config.toml
head_dim = 32
norm_eps = 1e-05
bias = "none"
optimizer = "muon"
beta1 = 0.95
lr_head = 0.00898
decay_fraction = 1.0
max_seq_len = 256
doc_mask = false
dataset = "wikipedia_en"
MLP neurons of a small language model. Each row is named by its layer, matrix (gate and up: input weights) and neuron, and shows model dimensions 64-159. Each number is 500 + 40 x the weight over its row's rms, rounded and kept within 0 to 999. Numbers have three digits each. A neuron's up and down rows have the sign that makes its largest values positive.
After each neuron's rows, "fires after" lists the tokens most often just before its 100 highest values on Wikipedia text that the model never trained on. A number after a token or word is its count.

L4.gate569:485500517569489435404477472493537484538530505466534457510510507527504541431581485577528463532479465490537491543527478528538484498576520503494535490438438426523555471498485476554499521517457544551479526562513482479456573468472519475494417565479466559503534472512499540504482571403501374509
L4.up569:531490465432448434409481520540550520517468502499503529455519526498492497491526458508508475455523480547516529563548518553549450497481429453488556513430506484473495542485490540489527555458521542510492510523524499506490552567489449500514496505528444468511498479515524501473526513426530475472
fires after: " Ch" 33, " ch" 16, " t" 7, " T" 6, " a" 5, "sp" 4

L5.gate531:524490380479483503412473488507531522497491470487489466516449531524537522533487507491520559432531556536508474431482513522480567604502527537466481489507493444536425523539498526583473568506478544527452411516498479480486572528564520593522494520441509492519563505495525483548505587404501495486
L5.up531:592440452461458496515451475402528480541487502509481467572476475478521599526514513582537571472504445513529520439503488451544514578453449495441480513474534523445491443550565475565457502496513561560524491478442502474498466458406487557454502565442474487508420463492535497419486599575541499489
fires after: "th" 11, " to" 10, " ad" 8, " comp" 8, "ro" 7, "n" 6

L6.gate193:599451490498437532446502450561459433562466438500494521501454558533600546561494485421484520512493559520478530447477438438568525541518553513524467486532489496553511561507438445515557532514473488471556415520535547494431515501427542465436544511485476534422529505523530530445516464451515470503
L6.up193:535556459478600538562471495479516481505492530536497481457509430484414404448470512501491462564445441486451482524469549452537510486487501508489479521440496533628472509545501441518574515572456486503517475482523451478558472502565452585577500499525524519522505515512515488523568446534510543503
fires after: " F" 19, "In" 9, " N" 8, " n" 7, " In" 5, " P" 4

L5.gate421:572479463518453523530504514552545490501519541552514500475557496481510524507527485480510532546493445444464484521481465407480497584528529536558450472534458529577467538495516477545500548525488574486533527557462554488474494536478577486546549534420503519467501474530509567419487510505562525556
L5.up421:472537550571484504486497468440472443462558456546503537459518410565533530563486506514616521469553443480545483516505487526538530500469447489520461462509502482477542523529497525447537562503472470474507474533507516447475477523479453504436531481513480566467529461477594529504482511541561571564
fires after: " p" 14, " P" 13, " F" 10, " f" 5, "A" 5, "ms" 4

L4.gate133:518513503481513523491466525485531478492596473509485502504492387409463488496588387535557524530537521542537499482497556448547537483467466470493528459449481413487466514516510432477533605526464552461474468463567472551485545415483490476463462532521452581470496508541469600536473510456523505382
L4.up133:553528517544527492500499478560565487523522502464511478508503482506511475523602449486415443519489452584515452460545523514430524540474454511457493534487532518487571512550486478501527532495524531418438545534498522408527483467485459431474529463521469538416482410468540526504513544510537545526
fires after: " b" 19, " ch" 12, " f" 11, " per" 7, " t" 6, "ap" 6

L4.gate229:539511447574521546552483457491498508542531465535544463511480503488493523554519499570434549444443557575487597444475519484431473551547480481471510501550584511477481532441443466537496419535447574480501429472612464605575482465543557498518473514448510491460536506415445484543493466475506489424
L4.up229:528509537592547457552507556470506493472506536527543495558474539474538500473544439514545569516503488582556564542457487513471503511459433530410516516580450485498563514465485479478481520509461458498516497449489464454439522442471532525471463516517477511483425476484465484488518491508500463529
fires after: " h" 19, " D" 10, " H" 8, "g" 7, "e" 6, " |" 6

L5.gate82:471460559478470509444523439494513515527496506420560500464581466437437459543538466513528488481465500528490424503481488469446468492540520493512490476466434554480543459522460476439457579481577553457507464548481469518483450524518450466558575490513431474495545518471503516480516416551481504492
L5.up82:416466534455510569451469549484490588502468498460444523489514513500535480572538410443529498538483524507488541498467509485486453504490426561467508530450510514524479521553486484501525501463554505505435495504532591492493533601507486532550508546541506526494495488545494545469497522470442468529
fires after: "own" 22, "k" 16, "ut" 8, "ak" 7, " Cap" 4, " cap" 4

L8.gate400:435521476438519486568460456420479463499513490496525546536500517505492486562495518466439498493533543481494507545464487493495502582514454448502572580483455503543455597463487551522454522516520503466443538540565510497499497518471497488500471509572559541427536451473475461565456530567515492512
L8.up400:470428524553467458562508517579522576512581462470504465453509434530524529558542507525518496453387439487512565423479556513588510534543441509501499548517458532424467504559433488528504484480518505478533489493441522527452460495529477568483497503482501532517440491534525571503497580439495492545
fires after: " at" 27, "-" 8, " re" 8, " At" 5, "et" 4

L4.gate73:489543440492509527565500550555495520479532506601499501519484526560525476522488476428480423492481561474475519478521489557506483478493508569567445513525539518441481515516503454463547511522453531525560482517474500480513502507456475503471594492498495505492489532487526504471475538496503510540
L4.up73:482522473507554544477522533576498557560532488520580532579464514476460573497525545471586518518541491500420478508437465559490468457439515490505568500493509533541512484485506431405458512525493539556497500551458457566470486526522534413533519499454493501522499482454527580576514554448495509461
fires after: "ord" 19, "is" 13, "os" 9, "ay" 5, "ow" 4, "i" 4

L5.gate223:451506451496488523500505392498490504528502548476497461465487491523597413534479491470503453416521470472462529446494512521497501507454519532419567504477517499449500513544455466585517529533560528506487502555456481488439482457488549502553557562483556477496496416443511515453518577492448520507
L5.up223:529574594486418557515467532533484488537505530493556500509444460589540513539509484514445489468485511551528532512496508461411518537513528465534513542457519437460465528514448535490490526494546458491542411517498479444516451512487565443508521488501501507510465515417574526484479538597539446481
fires after: " f" 28, "ate" 10, "f" 8, ":" 5, " Soc" 5

L4.gate446:474529526434455516531521487527543504533517473515468423538511462466515537495499479526417439479506486436469492540535532432495471517552506555514548548488496524549471476514492476464500504455557462489440454436531472461475420579512416392413444474601485512482483547480459488503454446468473483543
L4.up446:518480482492456499432478510521480490467594484523480544462495452483481389471418465523500567499503464506444527451554475507594489510521446543552445506552470502501511473464503528490496491517511510488411535577570511466524504472469497524541420532505530574408419526497426534493459524537542472487
fires after: " Ch" 15, " g" 11, "oc" 7, "anc" 7, " P" 6, "it" 6

L8.gate427:456519446532494498500544510492508490450493519554519451466496562494533487499498483504462490456485352568507511554497518500451470499606574484569453520496488472501561420497499515547412504511474585445514429502466561489515411470578449551529501518554512457467510451493479522482575570408460520494
L8.up427:444471455474448571537597492565508493511591499505505558483536418472507523560512483468510475475549533487526596552507520479509475514512511420446499538577538500496521474463535529560442505403477520552497456513419542531492543513519507469454446448564514610453500538464470584511517533491493462532
fires after: " |" 28, "it" 8, "ax" 7, "1" 7, "t" 6

L4.gate878:484542558483588470488512443468497497521436509534545491503554498472475476485583509573487448479501526492574459460462424541492513569468524487512459464562485540480525527477505413566505495485569517574520488559554515531495480533502489520564464480472522522584422493493419442519487505519404470430
L4.up878:449517511528502496472481496578533572515444455589518466523554536544454478537477417509570394429582526473491484504556511524469501570562523493526493476528421434511479528517485493517490517484526516562487465473512483516504433491482424468522511460504513456515563526534471482456467502541476442466
fires after: "O" 12, " U" 10, "k" 9, " I" 8, " l" 7, "T" 5

L4.gate792:462519548515536592482496506493439494532475564512489517437555457487518513519475528467541493570523492480443441538457519485532464539513565555504568542541477505500519513518512488459485468498558504527523415456468488519471480519497501505524526501529474485501498493512458500517539470550527539503
L4.up792:441431500462517505501503426491567506516514509493537499540529523484459480529497449547471424480531453538505501567541493440468422472553527539497463459536504467530421527535478545558418496489483511470466510486452458482522524508459491459448511500462550435487433536483453569473490561530574517474
fires after: " for" 17, " to" 14, " F" 9, "h" 8, "il" 5, " f" 4

L5.gate290:506452495428539545455464469501413492491500445542458579546532523478462458514634428580537467538505501511493503490523487486496460477554492510471489510475457528534511556479514493526518524501550553522450465479531516573478545469510538550417511576525474531523555506533527396519540529429517510525
L5.up290:606563445465524462468488509459493510496589527541494474500483552486507475502517508558463480519436484451523491514515424453461509516498513516478468499445506492508474459523460467511484471429530542454490489488531549525485520496546465458489494491543559577521520544560563502470476506520488486510
fires after: " b" 16, " v" 10, " Ch" 9, " ch" 7, " h" 7, " j" 6

L5.gate717:534547434466493485464479431537490483543569506504480522520466457527553524506492412496509467493547529534482575444481502450515491504587532475561478570529454518497510488460549558463454421502508491501473503475506472545508502436519494523491509442547537554509484551526536574488534456555482501425
L5.up717:514447504457517491564545527492542498521510550436525471489369511489446431523463548473522467487564470451507441549515488482481523474529519464479508495502454531479514534468507488417518540503557474498465584426519494467452568510490472507524440509423486576515534478559500493592531547541534555535
fires after: " con" 32, " in" 10, " In" 8, " l" 4, "In" 4, " Re" 4

L8.gate767:591436472470537521456545523504497505457546414600455539484514530538524496543471556464508507449521515556552448540479458519536520560447578512442479414490505544567422480513568464538474516537443490557497513424477466474563475521515498462491413483476451427475537438495450445467545440539555446457
L8.up767:532485551504489549421533516483478510453563506572536437519454444597569457445493509522473525481510397461501561504459473516526528550521513467530498467517453483511435572492480498583515490530507542516495429450507450503487434487445477496507471502522455537492470519496461568574462483538513516490
fires after: " G" 25, "°" 15, " ag" 5, "ld" 4, "g" 4

L6.gate64:483540519540504514519400530547602483463562477485525520542483459521485507505501506560451467536512559435521491461528467485488470487488503395440591560456547475507508499491497540464488578526489540452481482546578503474478490463537399536536472501438558506490540494504465519495509475502547464557
L6.up64:491505497499440486487486580524469474505536508528497471440478435518506502487455466478436515490510529467534533469421424537476506528448451517556494480491510575524565481484551487464464535468517493534500487491552493530517494459518536486513458555483499403512484490534472514475418537496471480519
fires after: "-" 29, " |" 21, " in" 6, " re" 5

L5.gate562:535479508481480442475471456514506505485585486499494562503497559524525536547534515483607533558505471551524533555476534491518445518499483510452502442518543493463527498502502541474479589532488550481474455539505519538438522459579551544461499565427447533451500479457503534535498525494548527503
L5.up562:538456448529533525478456451438506503457483451486425492520487442548530520545551519474536536548501408490487557529608452520535496539495501433489459439540551560508539469406527422503484508493482504533494546530507490404504448452534486510480422557456542508506502507529498526504473525491532485491
fires after: "\n\n" 51, "az" 6, "\n" 4

L5.gate137:445518472452461456484460490485560469518506415510448523527470529473561583492458506543526459496536500549547487550495467489525506447522518499556450434472571537487523468505525495541478485496461534473492511449456482496544537496526488365556464446551521507521497466412498508522467486465511481430
L5.up137:443446490529473582478472539480499428452487413498416554476543523515566491436441526560540598481490550502471516506491498498453484463472463551519484538520549453551521482493479487514445500558458535528514524486476456507525512477535522440456470445464449597542516516476497472431431408483534471523
fires after: " " 54, "g" 5, "erg" 4

L4.gate16:546414540522430440438541487470537500451442541473447430521461542478492497600538494524526496487484534522450501490521533515572460435531524480485497537589501435493423538540488499470539569501546536563431406502530501570587484502469570499461491522514499517458609538470508452484522524449514469519
L4.up16:536445524543473520478539506449544480517503462465553544554415472526494512554476467449500503482517457517506543549484484427470550487477505503492504548457469427455521431490446475497484513546510509528524441543534557442468519503469484501465498569499519460449546448480529486423500509579536475548
fires after: " F" 13, " med" 11, "2" 9, "om" 8, " sh" 6, " Med" 5

L4.gate33:485487498559473523507457504463449532483522536544508480485492517443420497553489524484522516512496461491460448502460472515547535536452434427514496529465419484521507560499472445431515513513518488537425504502470490465492555508534567470442432532456559415563522509513466520507457524458467472430
L4.up33:541480568489495523479473487477475560452470499501475513493510536496510515463504503434465454495488536455444473452536531506547474543495553525586440505445542541511532537480435569522480458522546480511390470467509520488500474450496488455501488453540514433538487545566433530533446492461426429502
fires after: "A" 20, "." 12, "h" 8, " A" 6, "\n\n" 5, " M" 4

L8.gate310:461536495495454523462486561504492517491570481540532512463398483483485476526517514516533491535494490522547550504469501432487533510490520505490501518490536492527548587579536469476457530434532528476456482480470440474491446456526503524533466477471612447519457508496451502544498465511454552467
L8.up310:418514443503500520493467460512472568436519461508534473520463452550455502521533519541557467529546514435534591495564491525536547506540530542497539449484429507504469527537474543470506531511475588518461443497538532478450460507544495447405491460512436565503482484469466548504525427509505429550
fires after: " re" 12, " p" 11, " c" 9, "he" 7, " F" 7, " Re" 5

L5.gate498:540459426506522524471606508571556591515470474501497452423483502486519436498396500466439505515474571530525535472548486450458547483481556524505450495514434517490500458501532506561534590524441550520507458498539474503534442428428474573570470510505505485437570462548442530462527443476490448545
L5.up498:534528586505440449512479531530488520523479488521562441506478498474473513482459508487467447554463522423530537511495469482525539471520565477509463480567476428554515484482472470487396491471495510558492538477505449519491561492505478525520487523484507514427498471473482476485602536435530532522
fires after: "2" 51, "99" 6, "98" 6

L4.gate599:546475534586516504503452516514549526464470571424521472540445528521483509473557528548429495442494426514514489536501492463439508510464518511517483461493562519536448490489504544487496513459506492489430493496470455570523503520519501489447461483501450461440479501507526428461484536448446579514
L4.up599:492495556538493636467567476455479461473537491477523541505507454437465505527553437478539500479566436448522519512436529540516511486497550472567518440521475539515507504506535488442554519430574504520493436509486506533506532462499466468553523450516559468486522510490515461456546537526550435465
fires after: " pro" 16, " g" 13, "ass" 11, "re" 9, "em" 8

L5.gate275:488495570490412506498469498495481461515542539557501442502493486474527490569509427543541526454462547515535449543487535531520506551498484465492573471490476494430549459537530503420531577474477435456532491449600429514496464496519478479461501523485520393501526541533537456523437437512469504514
L5.up275:466505568526478525474534470449458505527510473548446507463531504529523400522554537484490471482502520537498505521481484510510468473483540463461549529551570534580463394485516518508451478459435515550530470568477491534487416510554497497441439500511494532558486570404451447418452536510489485512
fires after: " m" 22, " var" 10, "eng" 6, "ip" 5, "ir" 4, "e" 4

L4.gate246:427443496435497525440453500551500456533447491506559555449501527518408556487459464612454481563469489441450504525418491553458497527476503484529507467502486499521476448505446506459494535496550464530469526536482478535451420588540477482529517547517476520524509512503541496472514487500431441524
L4.up246:567535444527525480471449460562529451538489426475531483456534416447500445508504457503425458460480544543501583455411487512461418447473486419520495517500571504451539498490388507527450516418502512600488492510518517558462476461508503503506530469526512522509495545417507511440466500443456514470
fires after: " s" 16, " n" 10, "3" 9, "5" 8, " p" 6, "7" 5

L6.gate624:525482450459485504459521476472482543472455512513535565524512536508580501609466523501504497477496519442519474531409513486530468475511479535474548495498422551529571520445513492482499541477435489409381428448503525472569515576489477503517477518488467521542559452448531553514449484480465507503
L6.up624:412442544522542545500550530449516461490456485476488538488511515492499480504447455533542553555465502520464500525506535499513483490549430498461464556422541487490509517522465397482463571429549487520440524511476524535567564513474506495498481501473485565484485488521498576567487491509433524511
fires after: "–" 15, "em" 14, "av" 12, "ar" 6, "g" 4

L6.gate302:515487454541443493573514482474424464479478394482464477519479555488476575538416503451494496510548489543533420516461537528533402423552492510518468444466515543522469530576477531423467465549556510536515493554470453476536495465497540464492493557477497479470573495464481537455576513502503495580
L6.up302:480453506521587640566487492473495463480535524444489516550465458579531514484514478454568535537437518503548443491540471548560489417519529557464491561449490510546481496469493566492481441522480494506478517473473491500521554521542504531443546479523424437482474562458510528490510520565466443520
fires after: "d" 18, "m" 11, "a" 8, "b" 7, "u" 7, "um" 6

L4.gate560:478497487453509501449518505508537507551509539503507488492489530503491557439418508543495458465481553518459514438436539539502563438547519509508487504522461603542527537551532506412500515480462522455545538535503458495503539577496424456559518444477421559531533530496488525500478509391460489477
L4.up560:525592495529527488419503535527502501470574492601463476495517582510487566479458525540501495505485547510555528551493474505505559458454585563536448522489555507502508471502537508479477491441480544565537537559515591520487470503484505453433487481512478531550577503403466534520530509527431538493
fires after: " b" 15, " E" 14, " com" 7, "os" 7, " pro" 7, " ob" 6

L5.gate386:485468505512526503484499507540472476519583490521523502521539503540476506461483569481484545504510458531477515468544475503453449509534512473591478563496472484439473412520468444487491536562505458387488537524566454526525471516434558476433451474544503572511438503529579546514443524444569545501
L5.up386:474467470505573511534501509418492492537499469542544554450458481490496497471586494529588573500480545548531460446496461516444500494490526477495549403501449445498474582544500402473432539499417589549481534476521442514557504482484481455458531553468487452439562480460490485514473607517442482543
fires after: " re" 21, " t" 11, "c" 10, "ers" 9, " dif" 5, " d" 5

L5.gate517:439471458555555555533528476535501495466451511571486499467493531537549505495480493486493538471535576460444446579473465582490470472425496504469531580491431543509482558563535453436513470447485539466510507473557568458489532512478520545453506469584496455517526481461477522555520468494454485471
L5.up517:552469537452434405509578564413499506414506463463550400574502377495481534443501483519508450425492503554486469489474498521467466511563518483540451510541468499471539477497522515505498568468402475460496482425496557509465575499543561425533451480462545398459513494576492483486451492517502537549
fires after: " to" 32, " and" 16, "," 14

L8.gate264:512531463491529483465545543531493516502451457470529532469545526437542508478483490466504441440464464524452524518543497534512498427505494530530604569564501464486475455509455484512516502492482461469465479504544522515588431489558557466414541524453561511474532516550460582464540453539485483490
L8.up264:522521499555455459484467538512485446527499430529548529449455460531560482537463544494482491480451465521526546538539412527470490419475428522481485465488442516484501530503378533478539506484476445497498437452495513534468533530499485559464506530440572601528531561507536561499483525517431492465
fires after: "iss" 14, " S" 13, " L" 12, " s" 6, " G" 6, " r" 4

L8.gate746:510505393456497500474485510511510492567501534538473529500557458511563509537443527531512458536455467510544488447508499507558516533565527459498518503474419550550510454518481523530487491495514470493468504530504485543552486460472527533472517553586412465495573509564416536547504498487529430467
L8.up746:564470498522512466451464556510428513515464446473438527458565485512469505510515460563509455531560532473456511525504469497472483476514501549442551534491512524451519473542462564466496502433543461455556431513482552499460511514569503424540518462545472515576495549521484541470476490470454499513
fires after: " F" 20, " L" 10, " f" 8, " G" 7, " Mar" 5, "ar" 5

L8.gate680:456479437464489543521475495576488444513573523492517482462407474524445527556604490549451548512511508539591517491493509433422494570556554508505517573538482504493517475520508446569462481460507493462545487515562462547461548484532498495534459516463544526543451522482564461437522456425558492482
L8.up680:451559530540479455493453448584504576600502386562565503467530538468550437571504514510431542564501505530531561508519498459459492545500531483525518498532492483501503518550517520502503472469528420476511538531534486547496475530511518399500551449494543487473463477577463484448489529484487502453
fires after: " cl" 22, " c" 10, " b" 7, " ch" 6, " Cl" 6, "l" 5

L4.gate890:550480515516525522538436454487514541458542579463474443496505476498447548561579495586504579539541534481545449442474472516474581534607466524529491459551480575585528498509439593567514504535489482472480441480508460514538532456521491581487518497456529509556521421482478488481480438555485529514
L4.up890:510444465522566507559551541494544459518457525496466527534547520463491458498521487521476520425447540609582571469528504506518436526494544499450509471539476513460471534466520487485545580470492468539473407568503457534492554473553437457470501592491615549482525498549488537470479507487525460521
fires after: " b" 26, " t" 18, " c" 8, " B" 8, " d" 4

L4.gate299:566503488470563541497404535536472458495504506477528599486561505514484483468566424432529446517495439508501549540454437556488547480540506548571524544502480481534438504430474472484519465445452503456522476493468517521515483496559534532447473529561468444478493533557523509530513525556615529495
L4.up299:511495536476464487578496456563532611503488477528507507426535540539493443517508470546534454499527508449452589512448483513493448478506508547530561473516470485471514456522536471558502537521483535476508435468477557499571535516473520549423515477424506543576469511483487507473519520541545502536
fires after: " Ro" 11, " Fran" 11, " O" 10, " ro" 9, " S" 8, " w" 5

L8.gate118:541520453501475482528547499484480414505514509582460518524467447514467562553516505560483461522501535472461486469415463511484493560554547486391479546519537440484493542448474496527511437477509493471436484507526509510555469568519483451474462496494447517533436500506466613514448538523454496623
L8.up118:534498458584445485478579446523493516488541404482430529469481486511561466527429499487497483469557444520492514556545492485527541494466525425539538463499462511495450587509467551535552468480443520449479437544499495461536494459575521559520528501483494487489529512459518574519534485461502539453
fires after: "," 25, " July" 9, " January" 9, " June" 8, " August" 6, " April" 6

L4.gate215:521508500471438458547491513479494473479509571523546484562525483438572577435449451515520457515493481565497503551540561548404515536564496456545470471454483488484432536493472535523518548490507472474526459463535478508488564471544494451552494508410520523507473542594492501589570504413542457515
L4.up215:534504485516510438542439544508516475460527482488440441512511461540536556525505599554487444517580482500560563472478511533525506533505483464535438470492495559564455528435457574513538505469440505512556484519483487530471453496551439567527467489517520453473434457537565520405527546490544544414
fires after: "ort" 14, "I" 13, " I" 8, " le" 7, " h" 7, "it" 5

L4.gate633:487439486526575544509526551489438455469485454506521454391562499503533514523496506558505540397497479549513486535417480533496512505499586496542511536536503482563545544487543532485575499461469437446504539546471454516468454501519492466537500553451512572445545524490426511533470525524493481453
L4.up633:427541579462544486449537520427521477524486450517429467515413550529543516504561529513492562545500540554432499486412512449482466438425562467480473511497479495470532447523517441446548491492518511495487510507539499426462539522503521528485413490509511530560569526472501480570544510561516480566
fires after: " A" 14, "\\" 14, "r" 13, " Ar" 9, "ar" 5, " M" 5

L8.gate606:526443471530401502512465578501546492481493507505481508507516595485543474493443459492472524545501496435500449517508500544474532433477531472458537474548541462544502509445413482442497511530438542522482502516439501501492532514528446560525487550493550540443530484552392494549525483517484489461
L8.up606:493452499496551557493524474463492527458531482483540443513552467556476402530507538529445503479502478452492518496565508569534495487452495463531562493531501518566519459474542570455541458475461481474517551529558532502503586479536434503510506516477495459523535531487530487521542440524478521503
fires after: " Al" 17, "-" 16, "u" 8, " al" 5, "es" 4

L4.gate337:455556511534513460454490459470532498485534496533452506540455480543484549571567504518502537527581520560534541449556516473499438539487486537534494490491545500458501524448537563463512474559445520499512540456459511555520531505462598390464466526468486566459539432513518562482491507524514464542
L4.up337:513545516475491487461519462492550464610469447488469419509551517503418460475418527496525608516545481474479515427533484530489507512481460525534522498399512505507466424526532484480524468476406453466483503460464499499454497491502493467554517467497448525487468465474403558546487429473485474620
fires after: " Sp" 13, "ed" 11, "v" 11, "eded" 10, " K" 9, " Ch" 5

L5.gate139:478494506542519511505401507552491516486536421506516487483573471515495459489480449484521573473489538453506451435448506524460498568505507497485522510490469581517553500526503535430512502505521479439477448491499535521459512408523430549435536495501416571474457599514514476513518470551517447435
L5.up139:509515501506500502534575503486514436551479482524471518442479475545544486547428552539554522546547537491516480431530475471515505510480480504474519543528466496531515526490497481503456503456529475503537551427481430450476518480539530497434468567498468532548518474523514490487463477463481569396
fires after: " " 42, "ir" 5, "1" 5, "ar" 4, " In" 4

L8.gate306:430507518481564535515501535465480452513515557470412476488421511493506488454528437438486548522515470453518490476449464561470516543507464443494541536495498516484479507516520474482411425489494489524431523497487466515489475438540475522436548472522513549518499466552509551547517484515481522545
L8.up306:548570530470530546481514521548502501566577517492521419496477520418420512561512453505540520534521464534474509483457524453460482493534505434527569524466476524487464468520454554517509516503475506468531537474542528466509468592536574494510480494458490461454468440536434447543447507524540472489
fires after: " p" 17, " V" 11, " v" 9, " ch" 5, " b" 5, " trans" 4

L6.gate862:571577469480525497506503439454424467535477496583528456507574457448537528490558493470493461499555491515467463415462487432485516554489454481454465448519440536489417468526518519494448552504483476461451513481476507486453466496475454619507502464561482573518480479501483452521518442529501474508
L6.up862:499540480423573467551489529499512477513435482540502532522479545471413413477469521406552491498426447430466502505517502516466535496455422484542611536485497503515476502459517471514437530468537468529493532536479470504484483481561470517436473539519499484519437497473470561503493556461450488500
fires after: " U" 17, " M" 15, " K" 12, " An" 10, " N" 9, "U" 4

L8.gate139:588429488488481480510448458521497524568523454482546470544431518498491486580459563483504457475546502527534541560466552518491442525569516468528514520446507519479442451532527442471452472479487447511518462520485528504524527517569446478479503464423513487460571450478486469506581468512520521565
L8.up139:465565394479457530508452506472498535447528582517564560534409474540468462506486570491567535484440495482530478559471478543454468543564520507474508485511458527567442512475539456550503550449519458412547429507459469445491424549531480479522534457507471462495464550437502442502552432534531461513
fires after: " H" 20, " h" 9, " Ro" 8, " University" 7, "es" 4, "ou" 4

L6.gate138:460570511484519526470544429535554500539458507496497501531519552459530524497583478424441566499481513504512511566515487470451480487456452540473476504516481513514458537538507491524524493541469555480494609441526484524466438478479475543499463501523454533458495529543485538544501531536528447486
L6.up138:523440456478518488519500453547452509487484462546424534496494564521513544574512502533553534476542461516424526489528435455485547454496523476414466552466444427545459556527493516408482524515526467478514576490497495412573553439521537511517468546578461466526508445523477568523495493439515470568
fires after: "\n" 26, " re" 13, " c" 8, " a" 5

L5.gate788:556544500514547445500461561550565548531564469541486492506591473586506566529567490512433508473552545504488458519467415533488533555529484464575439524463498474538490541457524494472519481514457432472483498433466448496531536458509460505500464513426487512508558464494418449510442441451496542472
L5.up788:566532458512484511486443466571439463493493500504478467482485448514534419469595550500534483501518547481514573483435462549426506593461537478494467573530503480552461528458459519456522395497462495478562548562515477502536545507437489459469478426503434484476516476477487530495521525490534518480
fires after: " b" 19, "b" 17, " B" 10, "el" 8, " p" 6, " Be" 6

L8.gate433:538456505435582554479582410471497500512534449482540564506495487463499507442442520514499498512490460560503470580453464501492500441619555492463473514501419513509524476512527490492470572460558506529531530415472464554530516431468490509443472535493476526500455534534515535506506561500479538477
L8.up433:513474426625558496489572448526531487521497530508494493490582548548485539482518522564540566457540481466552548480486423502468533471523536488548618520475398562522458508503463408488480468470483473496495511491483535458508507514497534512510540494526494506495534522519523558504438492534483495503
fires after: " T" 21, " t" 15, " M" 10, " d" 7, " n" 6, "im" 6

L6.gate271:512547510459432519496523495469441488563394490486458554446545499605541525431520567498493503482461483580474459548431466548478561522465537522463495537474514526465529491596502520421466555496510561502512554458495487468478524517492483452495445552469507510539519538458486425521599497498475510554
L6.up271:551480482563515466526514570403474421519507496475552438519427479546476545436524560453533466549513481481449517502456491493525487505511496468641501511425486502458485546486514485491486562485497552402525474549509470481560514467429519486535423460512537446565485480486469448522485481507430525531
fires after: " |" 26, "," 10, ":" 10, "ec" 6, "ab" 4, "et" 4